From a checkpoint of a small transformer trained on Wikipedia: no biases in attention or MLP.
MLP neurons of a small language model. Each row is named by its layer, matrix (down: output weights) and neuron, and shows model dimensions 544-639. Each number is 128 + 24 x the weight over its row's rms, rounded and kept within 0 to 255. Numbers have three digits each. A neuron's up and down rows have the sign that makes its largest values positive.
A block is one neuron, or neurons of one layer that tend to fire together. After each block is what it responds to, as a language model described it from the Wikipedia text at the highest values.

L8.down5:125129117125087152097123058101154201127180140126147150099124090084147131116136104125154133199110136124080095133122093139157121194166108115078151109160137119123102112136110132164099120161173190109109074145128176113156105126097171139147108116148139115130125104134102096131134147118185143093
L8.down121:083134109115129158122091148127128160113072087115123125171123139182112106124150127154124144082113126130093151108106120196120118117137166121085153158121110130115118117156105084128159099127130130087162142090110125078135104108136125116139113149088146120118141122081083152168136155119110125125
L8.down488:097119122133132110154084114139177103129145148158131151084127123129125127114121098157127130102148111161134151101129132110116132138068136115087151108114112108139134127138101133119110118155158116179148124118141146162141109134125150159116127084103146143059114117143103120149149116124100127132
L8.down498:136111159180116173146090135140160129144113139129139139110135128158112113098127108115144109090106113149091124115140135157136123113136132093114142125137113119114115156134144136108089121111140102190135141187118121136120099138153114134132124097119134143166116141139143112140076140107113135105
L8.down767:144113139121126114089096114123117134147117157128162134128117157081071146147137101136140121108162164083128116117108081115137095111149154138133129131152152091117092113145085100108119156167109126149075116144152111168144140083119118164102102108141127099158144114111099139115140136113118138110
L8.down1083:108130107151102115101114126102174133147120134141125147164122111102061113106129120106116132157103104127140146152122152135092135168116111160152125103099165143097169129158129104114141078154154113156170142118162120128141143132075125123068141095087099087104105111067067160165117093104158152138
L8.down1345:136120135167178080105100070118118127109117165130158142142102128150105165144131122060126121153127122113140103119129133144104108146139162165113126116189146094098136151144166101125117141117156128139088102109119108130112069125132175133142101098086133122117118100131092135173086132088098127138
L8.down1876:112114127126145132111157147126119111168107167145096133107072140126114069106135093100117103122137124138175140122142106130118127165117170167106130101071155161127151108145133131125111158118106151125151130095122124071146111120101081153100150145116110117129130112080090151117134172082160152092
Description: Early word-piece fragments. Short opening or inner fragments of words split into several tokens, often cl/cr onsets, as in Cl(ăbucetul), cl(ade), Cr(ustacea), D(i)agnosis.

L8.down314:155113121126110144121140182158153134069101142127138119142120135100131126132106130185122105145105133144134113163144090152106101116124140138151118148098167098155110104126130124159121069126130124123150112119129122129130145104107099109142111154128165153089162197115137118129134096153136105147
L8.down353:124152118173116089156125141102120095102137099152129153050079149116131131157119104105142119090059156136124139115184129155116120114107157110152144149062125152158109088125135114134107083131147139128160153130109152159145088115122118155111138128132138108139141080160087142131157106109122132098
L8.down689:128121147167097140170128170100107129135102107130109125109147084155114119100135134082140111093112112149151142115109135085131109191124099154108090120071094137135131158151127154094109116127124115150083135170121168111124141144150197131136116108148114076140087154116110145155157144163112137139
L8.down718:093130166122125111131141116123139112108113149131069118116146094134129123153122148124105162126096125164122171129138096133103114189102129149131162123146117106155114118112126165086100137140144128134129114176149140131085110115109143124098156126116094129117143125175145130130101117133118135094
L8.down1168:128153182134074124122145122147135117124110088104119112113112134114137126135093111125137130163144155114135154137121116118178131162140057180159124091090137105064147129092126099087117145070161134146178167111095119101143129169119129113167141137121122111145139098183119130086110119149086141166
L8.down1172:129097166110133132107126106120148136082159091136099139083159147152112131130108139129125159115155109142155136175146128112099109160117211090139143134164127113127118130141124114135142136125148077151151155116156150110113152122152127139124096138128105183169146139146148163101079164125116109128
L8.down1260:110117144161125173135069127095139147154137184107158131124135103129129103085128147125149116130135146118143144082128090141134101153158105140093077124114153126131162170130123103100146121155112117149104121114099125146140151152110144095105131137117087131132102139123078109149147110137170112146
L8.down2045:134136132166153122124132121136145120109134152120147099156156154132093138176136119135181128090115157134140106147095100112119114152110166143115087090129173150117172131110079134167127103157126092132117135157133157128147142092167138140118148144103174147110123098136166127137072126113119092130
Description: Wiki section-heading markers. Wiki markup marking section headings, mainly the opening == after a blank line and the closing == or ===; also table separator rows and some opening parentheses.

L10.down190:129117132139125143113173139129119167149095143116148110115134077100119122152124172155146148124133147082143074150106106111151160184142133107159122127125130144205130073142101127092147147131149169073133104180122089110128154132122125128132127105098107151093073126123153127138144138119117098126
L10.down341:092112118171133156123110108106157116171134134153121120128114146116145115149085147103118106120075098125106130121126138090103135157158114128128171085214082120112120131136155100117130146134103163168142136150127139135148140134074070110158107100126096135136110148119108195133134099103151147138
L10.down1089:121112095111116163191123148092186098121137052118064129182126155138104133142116154068123141130166154127167178131139085132111115127102098187099165126106100115134138093144114135135126101137104129126109144122143117088156151164128131132140132102115159151174106144130144176106143127113132145118
L10.down1787:115110116146080112119127135142124163119102195157143117125151130125081134140101131108132137068107151085118090101130083135108154143137109130090109088117087134112154128145114086123089151128123167136131158124123101098098163147113133105122167137163109106090103148155144117112126174103171091104
Description: Mid-word fragments of rare words. Early or middle subword pieces of rare multi-token words, mostly chemical, biological, taxonomic or foreign names, e.g. carb-ony-ls, C-y-athidites, benzodiaz-ep-ine.

L8.down295:128118141119132136135115122119131136095085229130152112136089170116114151133112111144140141101093133103152126145150115124130166118151113104173132173128150143105176144166108122079116125104105105144131090154136099116127097105113124157122125149169198103119176109107128099104140141092141095153
L8.down350:136150175102083113081146109134119093088107143093175138131160114123129122136115185139143088123149129111143154167144170131117133144117147100118142129117158152113117167129154135120117156132090165129070083133122167165135130133133178130117140118125143122156078147117147126140130129163139117112
L8.down512:102149106090124102172117134126143112132126192146131154121137142116135120121180127135139148216115123130097148112153133123106098077137126146132153089144125128128131122081118164126154099128160122083141144107176106123164123115103136126079147159112114105131143119133115155127103175102078122134
L8.down727:178132119134126120125128148124146110122154197139110122126153129144106153149134176145121093110155154124150096098104111141098122153129152133098167136075121124117101089124156094137177125131128156081129124138098147095126130134120156127112198126168089135122133140111136126095142129122100131116
L8.down923:138094163132058091172082112121137111123146080123102126101100138111091140100115141115119154123142166192122094124089128100148102169129153133130095120140056105103133058134136114128128141099113090154163148119084138150162131095099137093103145161094141108130119127097143102133135126141137158146
L8.down1086:074163094109150097107142128176134111150190115131143106120103146091127113129165140108100116139094163110151144168118151157153109104164099130108123101115081115115145131126135194114132111136143112085186157135152153191124122121078128141122110145162128100152161151078144138117143108139089084152
L8.down1108:114122106144131098111079145165099153108101159091086180129114137120087120160113129112092125138135165156156149116087121109139114141132122131118117086136099112151120145108153136134102081132109141110126130163143148114107122129136132130156128080107130105112096126087091134105125131117080126142
L8.down1338:115139128149080140086095124144132144115095181142135111133074116103130100167088093151130137123137116115119141163131109124108137156192112142129132139134167101163144139169141126157119158148153134133125141166123142091110120127144135122118125126186146127103131149097076153105146138152126111089
Description: Clause-linking conjunctions. Fires on "and" (also ", and", ", but") after a full clause ending in a place or noun, usually starting a new verb phrase, e.g. "…Texas League and began".

L10.down890:079124143203142131131120152113158097118146144164131129120116158103123143136120158114176140133147146118148119111130155108131162113099117121155107112164139125123105129091159144120112140071136102152119138121143159118138179098124160132147099104178099157150125130132139132084173180168136138110
L10.down1649:146134113105109135155136121172119086120111132151126166124126131132142138079108118166123150097118155137091154115163088095139109169164153100149105139007159104125098121157126141102184116124148105120145131151115113123114199140151175138097151123139156131091114090116115129131109109120098104160
L10.down1763:116153158105120131131127098184103125146133165145105132098110156141144103115115113129115105156127119112110112117098089083154189164107100138134146094140150112115094170139147155185099163091123135111137153112133141151137116131140167124172155120135127165171141136124157138147131149073107150103
L10.down1897:091131151137118112112117131133131124133135131114121145134128143113143143157137160150137127113109093136099082153111102145107145121135126113148130139117117176097149122168142144149163101148126081104149153158148121156147122112101172145172097151096102122119107130175125115128085132125148123152
Description: Predicative article before role. Articles and possessives opening a predicate noun phrase after linking verbs, such as is the, became their, as a, played a.

L5.down109:100156051111146160155183173105109142100100119117136132118156113145136125130142147101116143108114118082169142129095114119125131118111085121142102124052135106127146154120094144186140128107176160154147101123128147138131102070119129117110102170104121123112153149150120146139098132167147157047
L5.down344:176145133120142138125113149122159146154135131149161143100135088146128161097128095082156132116141177109109118139134082144099156108121162156131132136076154145122122123072152135125142130195135145145139106146143091153076077094153125169133154168159101079217110124127134137134174114117101124137
Description: Section heading closers. Closing == or === markers ending Wikipedia section headings, e.g. ==Synopsis==, ===Bioinformatics===; rarely name fragments in tables or date-range dashes.

L10.down939:130123136142141107143184121153138101150112175044118120151150103149137095121112148137126165144152129122181164105112119182120116116104122134115156102046140101174140106108095113140112144110102150165113122070141158171125131138148175092173098118140104132112171142126119138127137072151137148104
L10.down1135:151123165156142096081126135150099132121128108160147147123148151121117116133082135144113131117119151185124130139096107141100124160152106125152155163122118134159141145147117090128110118132167101125120132116122130083114170116120139137114105140133099120162129141081165156145115144084161132089
L10.down1161:146081142138076129088114124133151142122126134100141148128123103115132106132107139078113177162118107124059174117141112103147144198123134091072068097114137078128109139139117138140142117156113092142163125104084121120138145153102089057111116158154134131094086137116132116178149155138116143145
L10.down1588:148112128135110103143141143102154110097138134162087147124141153128129149119125163095109117077095144125169139119116142168141151127111093174127155165110111084154074119138118186144144133142086130136146116126132186119138134149095171148080118122131150110094145119100147147149138176141086137137
Description: Clause-joining "and". The conjunction "and" (sometimes ", and" or a comma) after a long first verb phrase, introducing a second action, e.g. "crashed … and paralyzing", "raised money and sent".

L5.down479:146125132157138129129108128103149087108126136138115145128164171130168141165092098166137142154101126155096096161149161121153110091125092122173116096127141095099144127132118124122130080070141134104171138175167101135118129123148122149117140149135117123117162152137167112119149138106143142128
L5.down1102:065136120127182121118127166077124125152111157109112096131135128160098072126126094122116119113098126095112093129095135140119120129117152115097131109205162147112134133131141116129118150133159156137097101125144141151115124126163141110120120146114134120116092085129101105151113148068109129160
Description: Word-initial cl fragments. Short opening fragments of words split into several tokens, mostly cl/Cl clusters (clashed, Clive, clue, declines, eclipse), also l, tr, Br, sl, Kl.

L10.down716:142067150101125139158127137146098106102177108148137154096134124171135137157152131114140154128139095157168138142121140166124113099132087164097164121132142080176125129154134118133153116119123122126139128104125128109151148115109132166163150112120132143135115117117140131123145145126148120135
L10.down1125:112151100072100085098144186136136152118126108081107130160129105130117180157166120098105135150125116109069119118119162167065138109134117153136161095064098148111111144140125132100115161097120138114161118129125109131165117116149083128127106095134133090129115164116143147150129110099115126104
L10.down1589:136083119119147145130125171111104110147157198134120092125135139149118132172142112093162149105113142146163112088130135153129147168144168121084101140122164119119133132139162129072132127159148136129082104145114117153128150118104156134126135122146135153119113139128136176170165143152135099094
L10.down1654:121134144091133166165151147119103169143129122143118141143174127154118144136118124127109150145131081111104143107135113115098116162103180169139106101044129129083088167127166115122166100131153144120136099133142096137122110119130118136075083129134117128139146098127116108133125152130095132119
Description: Wiki heading closing markers. Closing == or === markers ending Wikipedia section headings, e.g. ==Artistry==, ===Business career===, with weaker hits on table-cell quotes and commas.

L5.down678:121108123181150129146081130136150139161158089119134060120134113155110142120138102117143145120146099096139143123146127132118108144129118121146134103060124153137157118146113111085141106101106101161085139150148167162157140082136127120171084133134104128092127151138174142125088161121141069100
L5.down1726:141144104128128185121152123136160164105104115136140141135156146129088121157111129146153175128105145130146109142142138123157165095098102158123180123107151141104156123110142135105142143122143093094105093164081134135147098118110087093066101102178107127112094137125185142111116157111114154125
Description: Ranking and superlative modifiers. Ordinal and superlative words after "the" or a possessive that single something out, such as first, only, most important, last, third.

L5.down108:142115160160137163072133141130103130148077189115138107136106132136129114149123154121140154150130133091110106102130180129128121135111149180164114099135158106157114138111152148081127110128136142157146093081144106129131145125138123140161095135129146151125140111100118110099123143106157129158
L5.down711:116123112091127135111153111107139131161113109129128153109157105136137105117135164141095146147105131133132108152139093098141128156099092152146184101138161085114120126153140112178160101097115150167086106134184137146141109045151169112134109119104120140176129104171168091153060155111119167134
Description: Contrast after negation. Clause-joining words such as ", but", "and", "only" or "however" that follow a negated or limiting clause, e.g. "was never a federation, but", "nothing but", "not only".

L8.down22:130160095117145105132134073126138114149145123159095113104178150058126164167157144123135118122135113171146109122136107138115163100154134130146126107158143114145104132122078176152086142154128119076140112151128170093136190111072119098106142126165134155082112192146099157208131130126180117121
L8.down446:154158108117102106087147151134122098112108158114134124090083096117117178139132132121120134110130126174084112121121077128128146077123106141146126180091161158093134108140150184108139112114128113128134083130100111125156124080101177087106129137154110161117129158125114148133140094140162106109
L8.down497:142124119103132126135113172122131163138116111089123117088133113128181148117118080144134145084097121127156150149108129130134121129131116113125112106148119137126111099108133111117127112093112105120118116138153137176137115173103180126112145153121110107097141132148131093114114126133143083102
L8.down650:153150127159132129130149149124122119128141092120108093126107101112096098104126111126163166103115173146131149130161107112107087100102124151117121126111116112083075094130142136137173138144124114118149127131148137174173127128147156176138173100129104107154139074138121134063109132115097135110
L8.down920:130153150180129150160113145145142125122144084123103121118134157083112132114141106158127189102091166116015148137121132131120138086133184151160150119117145184166117150117111139171120141123147171130165137119137160104139122133173186149126117133125111157134140126143075158117104095127103130128
L8.down972:120160108107116101121132114157102142184155148161142112192171139133085110151141139158118120096118114093171127151141156128150126103150136151109109152148174136098128079128173144159113164098138139089139121126128133107115156094062155153123124119110183173117132148130143101067121111123129126151
L8.down1380:117136124121110097133113112147132141122122146153178121188116158105102149109148131103162149118104148144114139081131131169103117142118137102142083144127138139141119118133105139121142131100086128148120177182173154189129151134086109161138092148128117094114171138088118133141147161116138100122
L8.down1683:138150178128138127102092108139163120119164104136120087116146128126134159113118163143157132113132134131150130162130131103123134096139089096134174113134132109114090148164108154147150109144138136134100126127137163180142133125101174130093146169127136139100105135110100158143129117092107071121
Description: Predicate rank/role descriptors. Words opening a predicate noun phrase that ranks or classifies the subject, such as ordinal suffixes, articles, "as the", "second", "most common".